config.toml
n_layer = 12
head_dim = 128
vocab_size = 4096
norm = "layernorm"
norm_place = "pre"
attn_scale = 0.0884
lr = 0.0161
lr_mult_down = 1.5
beta1 = 0.95
schedule = "wsd"
final_lr_fraction = 0.0
seq_len = 512
dataset = "wikipedia_en"
MLP neurons of a small language model. Each row is named by its layer, matrix (up: input weights; down: output weights) and neuron, and shows model dimensions 112-207. Each number is 128 + 32 x the weight over its row's rms, rounded and kept within 0 to 255. Numbers have three digits each.
Before each neuron's rows, "fires on" lists the tokens most often at its 100 highest values on Wikipedia text that the model never trained on.

fires on: "l", " |", "ult", "r", " Team", " resident"
L6.up758:149132114188172136178121051115133115126144107137152086127107110089153131106093168125082023155073119146114133222099086108119106127099096140125135134147143175135107125119133118127078094112141162132129132141135169132128127109109147162157095168098193124131174098061155129136122116093144043133
L6.down758:117138169148109103131107120181126103169173124107069118113114118144140087147124164123160115091124127113147164187128153132161099160134120151151099139109153116144141142110124099109048171124082138118110123119111101113111188109090087143157169087146089087099093136114092163069122135159117121077

fires on: ":", "g", "ic", "er", "ant", "-"
L3.up771:119081076063091148110164133123097098084162127142082151161134119116122160126129106183112157205126140127078074148147144098143082174175119210137137093155179135123130095118122159107062111101097074062215110149095102181118127098121108153114110103145166165099160084116186090103069156161124171100
L3.down771:143089129109086152201127149140153118208153138146160073162196127099161126142095163096138146147121185085142155217134083137127165170127102102149160087097092121172132122119069101108138080092132120153172090092084173186089124086128160121119092098174138161064132115072071044152152102170139135091

fires on: " and", "s", "ach", "le", " comp"
L2.up1023:158094179163123091143098108109075158086097112125110154167111064125124137059114115123188085127127148143194109121119088123107096104178088092008149172156101127096141072106125115099100100162160151154124100096142121158070138111120143100143159177121168095138168185141109119152113142061164140166
L2.down1023:131078088119171132144156087149139178126082102095159142218086119086118191056088103133167081101138201123162079114139132102129076152154129100057148168091116146138061129105117126105136106129129119149129140135087162172082116144132133139162097186166148091127199110132144117147114166114144159058

fires on: "es", "ard", "y", "ask", "-", "'"
L2.up395:222132121170091205132137127166142111084131119107142126065095129132104112043127158172126162144118108160149172129130117081091182090120158107101119093136135138125141159132142103132115148148104147160105129110129129140172106148093138121154077160078137177142082130090159198062154146101140150148
L2.down395:049151161156214075143078149154091121127153066082081162149152111110127152120108148128088133094112138164168151072165143145113141088159108154121131113126118128140130181116135114147157159076144135154111145137175218087126118162115149160150033170126084114116153122069133155101121152104204121101

fires on: " •", " G", ":", " New", "-"
L6.up177:114129140129106164178120125142089131100146146105185124092148096126137137097141142135176134090115161119090177156128166144131126145121192092194155121127117158124167132168120146119147081098157152146155108107171090137156055144115177166103126119115108105116109129074103145098133179103154107141
L6.down177:102082153150065058155112078098140135128088126132111130150038153178133101098142132133083203135172089152120161070138082126145128081118134143126171148093082149124162120129093141162127142118143127147157143121131164179100176139081122147092122143159144176104106126166133148158155152164146140099

fires on: "w", "iv", "r", "m", "K"
L6.up713:158174096131175136126100127097165131104107135097095122189160121056127136140114153091151096064135130147110105115118178138115167183092117090111200077133124189161190072175150117124154117203180201139135131097132138088116147049136140194152163192135130166156134096096164124115072114083138160068
L6.down713:150167163101175126112123101112111131090155162150123170114113133105161095160133057094137139164097178095129130101122178170122129144209148079136110136116164154141126150233115079147145113153109140150102115096116180125117097091183212139120129156172128121069139094161189107112069177105118107147

fires on: "f", " F", "ch", "F", "b", "le"
L7.up1458:114072133108111113150169071117140157106134187096122083178184137098109147124133087170121130101150129151147102142101160153170099079136175199139177141166171073166124146226146059117134110130147074175124132112148097120149128123124075113148103095160147197141126073135124091093120105115109124076
L7.down1458:058088119160094126125205111076146100126135132132133159173128088134149127081103087144111068135127113078165078077115162126137078115092143173088110118154147097110137155173175134148090138168168081098145121111127104167110120122081170087138109172164171132113135152171103133072099100161151138126

fires on: " of", " to", " =", " W.", "=", "f"
L3.up935:194069157151093088114174088040180106096140101106207153109129114178109090122167150098147081116080173137109117187098088114118090134176122109130156087107166132155088114188105133122131090134183181143159108087143166146143138120104145096144114097142098108172048151099095153105118127125179074148
L3.down935:143135173110134156139083144085140108085168086084169119109116168132083110114093117156126100135167152157137107153133145102141086096097109117151138119095092137119074142162071120128153110170144108142136105153062135107135157074138115095134143171167070109063174123121084165097180111132115152106

fires on: " fl", " We", " Kn", " Fl", "fl", " spe"
L3.up760:133129085050080176122062158142148106085148136117103119140068110133100096058169157128140107142121144073096162151084116139155150117105139081106124145139155089129091106116076150157131146135175130127156141143117150139122139128151162141149125182136101216111072153172125123089134043082072125111
L3.down760:126120139104135159080106167130138139116149132167118197073127165120130148067058120176160112122169114112136189158163118140134075173180154134138158137135146142128162099135126147132151170098140127100129116136118097091067153084134070150164214148137172185174136158145092125119173067123169154145

fires on: " sq", " ne", " ele", " colle", " Ele", " Bh"
L3.up1491:170127041077121119092112162151120069158131165175193126106136093089168087078114177108135149153110157114154086092129088108148145197173117100128122142137148116122115166160168116090207139149104162135169143151130143140124160095062127125119105113165132087121126155135119082073097160075120095166
L3.down1491:109146147061118136109138182103169105151091173160191129136150132078137164176157203115137124080113123154150108140136102145121160164182047122138162095125094116106093160141172082150190158062091154157143115180093168105141139118128133105159020150133131048128112138147141127141147105158084101136

fires on: "l", " c", "n", "t", "–199", " 3:"
L3.up746:061149121118125127118126184128163113128066097057149137113114141090093111082108171152119066098112156085164168128078144106109113091125086117139157116152159155113109079183162181099154133110167209164103121100077102120076089185123139110115149121199132123120122155157201145120128121195060158063
L3.down746:161185167090096137136093107137125073111124100163121144162067083072143144137099142098153123172170124153083108117066133110101119131118087131209192097133094127136202122094112120140113156141150132123128161089169126178125113116136164125106129064138133134106166105122122171099135133176164119142

fires on: " of", "ic", "id", "v", "5", "ra"
L3.up663:113100176148144210143157121153114181107130133131125175089178113083139123123107128109126127183114133147124208121077110157090109129240117102160168144090086088168123129095137128146127082095108113054145106122080155167165128100134079131158127148060122129208140153112137174141129160113089209156
L3.down663:134108123139140164132148120076130104077100138143156184160107114089106130104110083146113220127150146140059182076135112154094077192146073088104138109128117110203072131097125101059123164143124135133131125111135134145118129074099099151175113139132140097139147189100142094112127134074129174083

fires on: "e", " ref", "es", "ro", " re", " reb"
L3.up157:136073090126093072128128113137120116085062184104069094108120125158099103141141095109106084091133165126176095193146128073134138195150097181119108139138084133102172173118135050208058139075110164215142123158112109143107109119131125176082134197036135097164115109081104089141100158066115144145
L3.down157:087113120067103109127177123145094070163155187118043105118083147155151187151132121204128113126134144124132093150110159111105117159194169146121163181161093169112151094119125152124109061090118158255122106170113180180142084139093176091079070101111175117130150174079083085102134126134121195148

fires on: "\n", "j", " St", "k", "ol", "sk"
L6.up1004:103085132210145090111117147055094109075180084085145050085087110122130095185106138126143087110097117105192145173105095103139119119092120141090127109092141083097082150173115166137058149071120179086133136130109150137147145130058122050141083085113157112083180133079149171100152105112141107128
L6.down1004:124139156155147112074156140059105111124087112169063153199084134134139157082114135126166139141151090115127166111141125108160149170120107146109105105107136163218151127101159189083143093113142121143128135093115125163166160168106143174144126161128122165118143159164093136095076157153100115115

fires on: "–1", " played", "ing", " released", "ed"
L2.up330:161093116165164153167172127100094126108148120064197156111166109183110168121149132156158184133110093120102142146100141167127107116067108077165169141152145084127115147132148110155078088132117120139118161139109147093146135170131130149161165081068082144143105152203093127091150064130143112126
L2.down330:102215114180123172136169139096157128150129145111187083126164127134150134172110183094129163091144078133064131213064113102188114161151151084132129115084142107173149145090133134131129169152175142094134125063131163100156201138084091149099133124139137119168166119153130145146156150119146093130

fires on: "ation", "ed", "an", "ated"
L2.up335:100102164109129204103093084185102184142114112184095165173080087142165114137100167170140152120075156139066149128090154142226164095100091148114135121161130177086131182164152142088131078163126180106171107159116155114094148154182105118105176144104087170102084149103090176096155124131113125091
L2.down335:170074092094126136114078098126087124151134190117061134166134135098150128165138124169112133118144145123089154120106102100124120114097103078133128121128082145108140093110091165121183115122114107106182182117174134141094095159098099128099071101133155090121164172210148133109111149110154168098

fires on: " \"", " ", "-"
L2.up318:175072073099073158154071134178097135104126117088140099112111088134103132134071177119112139061121157111086131196148148095080116126106137131122171112111100108132205147106139117119080187130130140186127144134100135136163120144062123144161134157133156115150116124083076143092122176138164091120
L2.down318:168115123175101113178118136123102155098142112098091104144141147096154129098157163145128181110114118152105124149153171129127098119079102096144139128071118122132129126069132131134105155086159117135067106178153159131131146124112176174133115161134126163110128165094119173098126131133199127191

fires on: "ing", "ation", " Record", " record", "ating", " title"
L2.up304:119153127094155086086136148196107162080175149089131138136058139119123138126186120200122105079119114115090102116113156132106132130121041126093164136184122177146000116083158133086120143114089069132185096177178152089129182094162110106149091086158120197064170107139100086123135123114053138120
L2.down304:141140158136147146131148142055160071155124151100139175098108122112208109104103146140116081051115155163121136103082097187121148109135197116108118114141171193149163171125099082160126118093087128110164144202161099153096101182070094121129077153184154144106116138109152169113112114145127169115

fires on: "s", "is", "ed", "us", "ing"
L3.up645:130137150144082115150078119132136054093177077156204136073160142111079112096094151137113119086111123109103150155091122097147137149155117122186148116100157118047144101149147095128119223162072135111060213137092157055107124174120130178137164083104102211169117052058140102118147125164119165127
L3.down645:155085164144117173088099146089141153134118131139159156134159098120178108123142090153131192107136105133096118102124163152164106186088107122118184138105139144086092160130117109141114108106143104067143130102132117123117120120170172141176119185129105141089160134080105148074128180168075133132

fires on: "ing", "ed", "t", " down", "used"
L3.up113:083066118118108137130129160117046126108146122098175132114191127086124131100130111185088150141123133115128139162148057125089132124109112061128176143061128156107146115173141127118112162106108127150115133171110139067180166193143081105166139107115096143085052173118157111161123143043138085155
L3.down113:088161131117128141103070094111112125152130110148061116160152174163113122125143145091121138113082170217078173190068103137129122162138189109064168076131112143139082101052105116041145116119093042105136113131165163073133134161171124093181156132155070110120162225103133143118117171170118125099

fires on: "yn", "ou", "if", "d", ":"
L3.up90:133119099126124143098157098111089108083120150157105123117100128026124202136094222160081167119158139131117063106129152084173151111166177160113167163178156130171140138133136167160172095115119166123133140138152111159146123169133117083119097110129146080162096138098096125114095125158167178130
L3.down90:190133112123143143059139147049079156097135100075107143156158084088113097135146099125149183142138161126081106168142174077121161133040094154102170153127094153097114103156129079157118060112067130152071121092144105066124178085127138112079133064148108126069159135148104052131112142143106119119

fires on: " Fl", " fl", "ł", " cl", " hom", " Mil"
L2.up13:064130112168149130112079161108176124107123112099121100149103160099114085161116152089132143132116124040135107131124119050175170152125121133168120133118099093114139110052142145163166194113192142110138140136136196186143196136147096130128184128121146127086102124097084138135109088097062130101
L2.down13:119091106115131127109097172092161098108106125123108185131127162166190107118048137131182091147163121063102089161156125135112150149105115130187084153110129142106100119108118161177159233148170153119123079156157132110109200114119104113108166121116115128110151094097056124111139127124155155102

fires on: "r", "l", "v", "b"
L3.up1447:192125077103090124134126113105159131116120113109192086132128109122081186167190104107105073094091049087134102147090152177110122061119112118144151090177173090144119146113071101102155125137134165150101165155091140123111093090113133128103202145124143082078087187128144079101140119167139140088
L3.down1447:085144109121145160109072121106136138112152114128142071131095137077123142113101114085111101094165135108149090120137099131136118106096146072144128121121166098110142176165136164120182141126153186114132111161144135106168104103140159110082148129203135151096127175132141112142132121169114174140

fires on: "l", "r", "m", "u", "ants", "t"
L3.up1438:177135181106217125146096100118133213162115175222118095067162117111157175141124154147137128101058141105125094182173118114080128094105126110142095159165173040108132164121117158142132132112120109157079153098111117110080127066068147080157167109138096155137156115116143125173135165118160141155
L3.down1438:106114159181186116095140160116177096152118151107142116140101197135083177141103120174102135114146071110175097104131160055151128137135107162149095130173114173077158163154123109149143152067081105183093090153115137084124143141156084127119104114126165129137122119190098148144145129170175112092

fires on: "g", "v", "t", "l", "p", "ph"
L3.up428:135097096123154164098155104114055146118195086094099116180156128134133152112124131179144141130143137142125169169116151098145153170116108138094127088185138102154081167144174174094149101123133128120133128134081132136167165147124067179152121079077147155101124148076139077159095083110129177081
L3.down428:059092054171188193149130116145076097095179156152070097137114113157158123116100124113177145106097115155101117134080141146115048154195135086184101105136140158132128125150106133114131110116100106179048123096171128131125110090080111146154119144143189143088169132085135114146117124100100058149

fires on: " sp", "ab", "b", " are", " sit", " were"
L6.up1412:144107166135174147097117094131089110108144065118119108127032116144124172130096086116110089104109147083125130104206134126103151148144042143151119158094102099110112164167131125124135112111178116191160155111125114104096123157091118117152122142141058124116101146136127088119114160166055088134
L6.down1412:136201136105129154110175142124160142111139124174115123074196159159114143140149133118145116093139095171176163094124143113168130069160144175105126140176078112116146151074171156167116166150144162095150087120093157124142091111092134159122114118143130186122105084114130124108113098117140132159

fires on: "t", "y", "g", "ep", "th"
L6.up544:147114147106096174140195106129115101132145103164071124103121093145162201180127139187119108114111127150064134159138114064122133220117126135143174104163147113132141130200136055147126142095127127138149137123158130157153139150133105137186121098103121118169117170106114075127116104112115154154
L6.down544:109140092084145118127185081049127111132136128180146131127099156182129118106144168099136080118150115114152110149100167149155046145101099133116119124158125153161104118148169191124136103067150129094126113191148061183098111137147149135167142155051140177170048066121132183176110118077117065147

fires on: "aw", "av", "ad", "amed", "ent", "ay"
L2.up672:209174140080095115105155143067091145149126094151130202146075126138103118126097140106133165154114122074081125076109098120109170150073138078132124065124133125172136083156109117192118093131127095070127142114107118159111114147088130138136143121134151107102123134202175130118093176177095142091
L2.down672:119152142102110146148112152139088103091134117084127155107094091119078114110056120181093115127107221126135135118170158168140181144123152093125108134119062118120159142150188072166123187067128102085132106088104111147109137085129139191143166111113134142089134144175117164108129083192091171154

fires on: "s", "ed", "er", "ings", "ations", "ours"
L6.up996:121106111117137098161091119117126086149119089141122172118136133138131173064144129121135177073112137167126119241199074168153109098097112148136130114180168150074158111182148130151134102096121122111098119121132098130152087201098076255158120150159067162147122140075123138098135181130085151113
L6.down996:108124131107145120180081124088120108150148107162166150129131111093109205048082105144120115122086130053112113187146138160148109086079127154188153148102109146061136103117143123149137187130147102066125096095146160120193105173080035220171164113137171156133111116107153160097150173108107154121

fires on: "le", "at", "n", "b", "ar", "ac"
L6.up1514:180101160170083142141142124117093130124117103116127138202167107134146138105111022115112061060093147105136057157142112112117113066117154158150149214131113110142097130163130064077130138125144099126113100141160110151118145136181092133175200187127160067109169129123118102112104154102098170087
L6.down1514:090152133115125121108090158094127207195128113124073160107093161121126166133152135157142077209120118130172129111125134141142155173140108129123118190148141124174130130086154103165141122153140128134141166099127119098106170108065128049126178093137175110116065127098173169135161149051093128161

fires on: " par", "ou", "u", " can", "D", "ing"
L6.up945:108116131135113122119125137106112131129115170118138132086130180144128146110166090132153121176203146146090101123081128161162148150136115194126107126175115110099048159116139178181133128077090146100148145111181130095090164100107163137075119151087144050129144156120103156099114095117107124137
L6.down945:116074167106053128121107121121131145079167137132135072108127159123128184114103115095141098103175113103155130126136085126127124115130120118110149152076156122145155147163193139133091139050154207112085091150102134149070159114134179141185153100051125103184151117117148118143148133107063147119

fires on: "ar", "r", " dr", "it", "am"
L3.up1376:172092151140120171166137099103157141119127110123077062159076115179136124162120206090142162080174137114093152103118065079096156102128186113194109077145163103157098113113123157158108124148087163179144076119116128107143145151130109106127166109120145117141167123104161150170099171133158113109
L3.down1376:169090109138139055172127089139145125052130119157115138168133149182157119155080121094059115123163089083109052120167133165173171117143148144115123155124143125126142119144138145134144082139054069126111114197127144124149119172151140098137097172135089125154183151077166149165115166181167151143

fires on: " d", "c", "p", "et", "ec", "re"
L6.up643:100143146110131141163103209123143150115073121107100080146114095111103078114145071136176124112109070116117094125141098161158152168116077150151120156141118137106137076125105081152095130143106125162171097124056116140152102116098151101092132174146136116147120189061175197133109127110086189110
L6.down643:107105135158105119192037118124075060100112127041189082108097143169138127046123118140183151081115177095143132129186117101084066068218107095135105112202156173130133139141140087160141141099120134142183171127117142069121084106135128161110073143152147101149197136081108132100100124145151090116

fires on: "-", " dist", "d", " F", " De", "ank"
L6.up1157:100111134123107117086101061110117093144080144098069105106103143129149113138097075118173150160090187118093089112123117169121190170173143087133181126122056118158110137111203125129095139141121087136118144135102140150112162138116079111117161182115109117164125106122108117124118109201159169077
L6.down1157:152109153154120098135112120149157156209126136112093150159059144134085171135200119099077189129179117144172144081126127186168143073111147117066131137100136117100181089143187120154153085104109127183129138122125188127134126165139129143141121127145175081165081095079109124131112207142112142140

fires on: " com", "ar", " go", " Com", " dr", " str"
L3.up349:157067110149086089153105117148155103107197086174099057095172147097066163099113127135145118072103129178093133105107089101181126110131128096184126135129210143101080112129160179053109109151059135157075113081162099055139127122108089120140145082096089154088138138128176144134099191092097138114
L3.down349:163123140186102104090157144107177138156137174164117113084195182143103201078141108097121108130136106073142145085136118092150105122131131138155125186141132153120087111139125117132135147159083095105083100109127144155122132162121104107146132144103123160144150119082187121089162167093120130108

fires on: "or", "v", "n", "act"
L3.up1028:139133128169158126117070084134064152129157173069132124132128109200110119118114173193124095137172066183150094135100073059184133107160108068134152154102124094123090088116173090158090168149135179139114178191076123132125134104061162067138124148138082125114161121143139078108131134118160230085
L3.down1028:136151156173078154118125136213128063157146167109092143147070211104108176060108106166073106108102151140044086093147127152174071146151115115097128126116151075154113160147054146124152115135148137099120171075155156145104152129131123151164100144114126121110078172058065146154140161161153100056

fires on: " of", " mon", " Mon", "f", " in", " Her"
L3.up634:137125113117106102111158158065170131129100133140130139085155137082082065150188131115108168096121143127121193114059145104125089139112077029118109172126087098196113128124145126074103084149184159134104138164166159136143108041174139115134112102195089120118107116137115133124122131119115094104
L3.down634:149150135162059110159125184078176092065140052121186088129130160136178078131127122092118148140130098150131125121099128135124107093115075159089131118102098160146065233147096134109152147114115123077125118170099168182140155157153145109116151087156120120190114149114112178126115111119116143110

fires on: "l", "r", "p", "c", "m", "n"
L3.up1480:112137129072101152091099191066151190100142114115102110194154167113119169082164085059197086133119111090096089070104149138088156149093111115103171122179182110104123096107098127147175111131158179157166169178029111081070125124099169116143170121148161146085136150158127102051155160131127200115
L3.down1480:159153109100061129134077084138141106151153092135120139105114111094179160140052115153087166158181176169128149104156169137098088101147138100116122150160127082098156194135128112108160138098085146104150101129172118098156104115143147134117135102128141158163120107132158094180127089209123114189

fires on: "-", "en", "ge", "cle", "ess", "op"
L3.up1066:053117132116098112138130099097115060130076130106137149140143123076090106095098096151120191142122114140116064106154150151179137134083115087115182103132118091166089144096079129152158160128129171133157134126140118125132085118160141107098133183129157144131119112137136127094132172142221111132
L3.down1066:182085178119103138135131074143130133124134043134153072180114129161136146136150084116128140102175103126144146093105120184108113125070133132149163148164097113172130152143156174134154089150100108132177141092193123138169119124074151115114116128128102148144151160096122047110102124146145144137

fires on: " is", "yn", "ed", "is", "an", " %"
L3.up1083:126117187099103152052142095114135149090110180101121117123072153058118145123139072163133124093120119139071138099123135118184158124159170147067126122179179138102119142152159108105191129140138215125118133192116204136151133139109130175072095086099086103150056138125060077154168171113051086102
L3.down1083:119153128127169123099142109094122112171142158121104095100125173093066082116105141115075119131144120083109116129157098078114127147099142112049098092160076093089146164132098158128153122118146164084113173126132178053111145143180207166165120168100165174132121117069137107100174203122119132179

fires on: ":", "on", " of", "d", " to", "pec"
L3.up259:138138086161153158178115175132063104136186103198154101098112153056108208081173167171110094131132122104192127139157133110147142144173136172112172137146192061158160148134129182150061112109123068111140121095053147131148124106122115158125157114135122128119139127090149053140112146212128140122
L3.down259:140134079140149090122114127096105128072085104126097108119184095158085112198154122143147114097130138101124120196164151126099120072120134101158128154086168162116118080108178076140078168148120092142111120135080071144123117137130179119162096074177109081076164111143098066125154108118179105167

fires on: "t", " dep", "er", "g", "te"
L3.up504:077118132091113185120086095117114186116067179143157118117170122148190100120122190137140104237199113117081156109149104115172161135121141132133113083103166133179090126093160203116173088087105080086137145059134108156177145142110120126145088135144170087161143115133116145134073158154095100163
L3.down504:146119117096123112190176177128165191108136069085172158151087137156143155098081119108162136102138118114167154050154157081113108103091119137160075152142093087053130148150081106181088110124142108092121123162129084098163129129139057124170130160166137085182130165078183161154113065142077081138

fires on: " to", " out", " ent"
L2.up1250:134191070179157117128102150073067095109119122127121140105157080129173142094136197191077108162090152140151138189158118110140135138107112160129172049172097038124129128138110105124119182121107118137146146164089118149162169109106108128099121154135124139094129121123141131165142111182151100152
L2.down1250:156182147117107187159142176141050152083137129169165109144045131088109113059080102149104147112110196128161171242089157122119175110106160132094063134156116081092138135159114129130096121157117108090122139160062094143124079146106083192137101085129147157103122117131150181083132113140160191107

fires on: "or", "v", "us", "|---|---|---|---|---|---|", " information", "ov"
L3.up1365:148188086160139134149112128144093165152136185117165114130099146157075170149145160149136089076107122156117137029102075137145092146117089114130202131108115074153117090121114113122153128140127107095097098150155105068125143126133193056228068098141079159139059052090156135140087101113103109112
L3.down1365:145170118122131150133106141165106111156203125117142137160130084149159133074148138099093140187084120165140147093175092146110142089134113136084086158107096127166126126099077140154198133141179072106157124146172102086100145083153106211196058155095081125153073080123139186098120129167119133126

fires on: " un", " present", " express", "ternational", "or"
L3.up856:130100120157127059156100141198081169104108111051119094145143110069092098110122101057151157131122147139148100184168134129128106165106091172161107153153133106177168078154115072133038086123128129142125108135147069077154141137170140133137121205108139096149157128150116107191120151094104123051
L3.down856:148113178130145110200109134156106090138129170130185126136053088083070168088096099113169163094095122102165084176144156129145119119135084073149099120145091168160132096123141146191119099106160158110138131089110107126125108080087080157094139176117130171112102066172154151162091147118093127088

fires on: "-", "ow", " of", " married", " through", "ill"
L3.up1421:150088110141152161128163162111157109130085145058147125122058132099115124141092084159182196119105064092126103155120122097167105162110137090110155123131094129106078103122167125161099127130080126110114150100121140107154104179148185154116105088134167138128110149116160051162065109131173141109
L3.down1421:164075125132150114111109141088133106130130087125149086078103124133103135195129105122142144116132159128110168119134110075123137147172104157113144080137111167178135092155138164123146042116121102156076108180097157147148093125120096134162074195111101089158093144149065125123142112103135167145

fires on: "c", "a", " of", "r", " eff"
L3.up688:151131124118103100110208148166116119116113118128134127143129073147150125207112135180159156116103129114089090110150116161136078173082056208100173090123106141123111173101157132123145091126050176231117148136133186138126159145098143127098139108069072107093150114116131158211090078133110100109
L3.down688:103159143059161097118103117119139112149144130148194111148152126149129133129112106184119129148159179178093113157102113148149171132119097194139075146162120155103141153142109112137117192076094109213131138080071087153118151194146187129069149121147134097135138153179113135148099066151080130131

fires on: " min", " to", " in", " of", " =", "e"
L3.up1007:197112136087151086097118129147104085135147129144148133150087100094129061102098058114145139130059183122112152153105163107148131143113103062099135144126179127139099123153209070089178019113163132131114122087199108168165069091147134111105146116168075148162102135139164148127077138085066111078
L3.down1007:086063110147114124104116152174116125111200156062088109132076128161107090153071149134079169142065096149114162103137121116138167163063132123166127131122118087105131161180116098156119125180110113116077157063197147057125145099096100138102104076163107149129108134089108063136113118101073145183

fires on: "ic", " inter", " of", "ator"
L3.up294:176106106094147133104140132097143102128117127140105075147122161110122110100161129110125132204160123144084202136133099109104081116148107116171092158120214146134095182070100159130125142133068126107158145142136149117068140143131074099087159143155100117113163120123127151124115071133154119145
L3.down294:151144151113114149130111086111076146046073062146130143099126179108073194125158181130112159198180098119152142157124138178118135119135161117104132171189184105085105210125099117076108128103135112125107119145140154101166133136131120102158178132150086091154167169146088109147085113109082145065

fires on: "ed", "ing", "cted", "ated", " elected", " of"
L6.up849:139094078097161101110139154101079091072084143138096170112153060066120172091150116185139136123087133150178118255103120150118145175051093130100108192125146101094114154124045085126067172123164136102138127103151170112112150154169165137163128149083102111106078141204148092147136150119097090161
L6.down849:086094091138125181165165183085168141129110101060171111106133196129131132131107142146103145129067125158117167255139129147062140170137242130120175129171125104125138136151134138076165147127135141126101170140119136079141119116173149165097162076142125105142158128122132099150145138138057129150

fires on: " ad", "le", "ar", "f", "ale"
L3.up739:100114187108102078078129094138109125117148202143121137137091132094165103102160079106180140127124161074109139084087166222162130126125092153101123162129140132117134130166154079178129102104152080133101127117074117071145112148119153090163159071178135138124175128099110057128129107155169118152
L3.down739:125117113166135167125101120104121115187121110137139134122127080142132112137123101128171179142090090181123118019169085128133123103146118085142146134137061216128143100155138145112102140137113133179108144131073185140101125127166115137111133134109123146146150181134129143100158122112163128118

fires on: "s", "ple", "ore", "le", " members", " place"
L2.up136:158102163135137132167054125142090092151127105123155157149094111149076097123099139097128121133082166079123190150131144099144037156179116109112090185161150152129104147096108144102184127132215120171144129149142149153099141102129155094154139150152104119195093105118103121144118081110144127142
L2.down136:138086171166181126123068095147135180155161140119130171104169123096155081116089140139118112146149121131117119185166128129149085171098110136121099105095136163139117125147161144121141142082196163200164146129140152161134108116183097084130156143128149122195138060141127115091146108039137112114

fires on: " of", "ot", "o", "ittle", "ic", "ical"
L3.up985:145087119085108128146152195172154159127134098094128110128213149134171046101097071057110110100142128066121125178085072161131136074161162081112139077113127101133156101139107115152131087059133122145200148138091117132134134079133127114148067201130158135173161114120145143125087164072168143114
L3.down985:136087090128110128137189072080069164052152111080129140155117129147148165066171145095164158150110129098132101141133139126135140111113092125068163126155143101140109127169137068150167103114128162085141159103126148116134144178102178153152088121175158100150134103103145124160085157090119131082

fires on: "-", " of", " /"
L3.up352:120118136113061153131175112144138081091114137083150167158166093122092130159076088163130146148129148125150067112080132138164105200116121126119155137115072086111111093095176163103057130110149147174165160152164155146118146128152146122034156133124139122029143121087130090132085128159144181048
L3.down352:119124153109068131147153075165156040131123074093146096144163153098091152121122168187141092167104117123151048070082104150119118172137144100129114120131096101127191132134113172125118124092105084118155121135160170135141099098164186143101156147150117152136123134117140039135079068106151127083

fires on: " v", " •", "AS", "ens", "V", " FI"
L2.up258:128073125127154132122140099130137112136169175159139186156141085131158071090168107122150108143084170144132186094110130094127128112146147141082165116098161148132153085097128088068131089134108145149185125071182110161132165108135138104199087121122104127130155185164136130088128114110143097090
L2.down258:096104128110152149106154145142138140115107109132098094162103095183144118130155109104183144059089176134191164129098170123131120147109147148076177095086130124091092180105134174106169117061120105139124182097128143129095192092104075133103137160162097144157113189126128144132156125159140148200

fires on: " under", " St", " U", "als", " contract", " sec"
L2.up773:148113185159112112173108086028112127172120073134032143084088190104163148159139095118159086161123127115075084109109181052168120180100115168116149168153133115161096132073111114179132145141105142104137197126122200141138098141102139083112124185125122108133132159159106142171186101154159121178
L2.down773:137100157149075114129095131121167179143166146149076132081064173124106130139098115117106117118118123116157151111155159108150156123117150094089198217141135176158149184112123135181152124105124091073099158133093191163155098128128114133184150202193111123100097097101151173115141131111188159148

fires on: "able", "-", "ight", "p", "at", "R"
L6.up166:155062095146119168168149143158131164092080153120145140105159076107087154161091192074108144086139123131143134135122171139117163114118125111154180140096125134139135132176143135125135133110108084142183190082169108115137125158222110138059121195138089115163090149079111112097075189151133126135
L6.down166:148075091171141130102109095110115136175068125100081162159139153159150149124092132156160129050147104127112173087067141100182110151149105132139130071103107130160138125142121095106145083129160148127140163123087109133119127140173139195143156166128112110063124157167110148132111124128162104132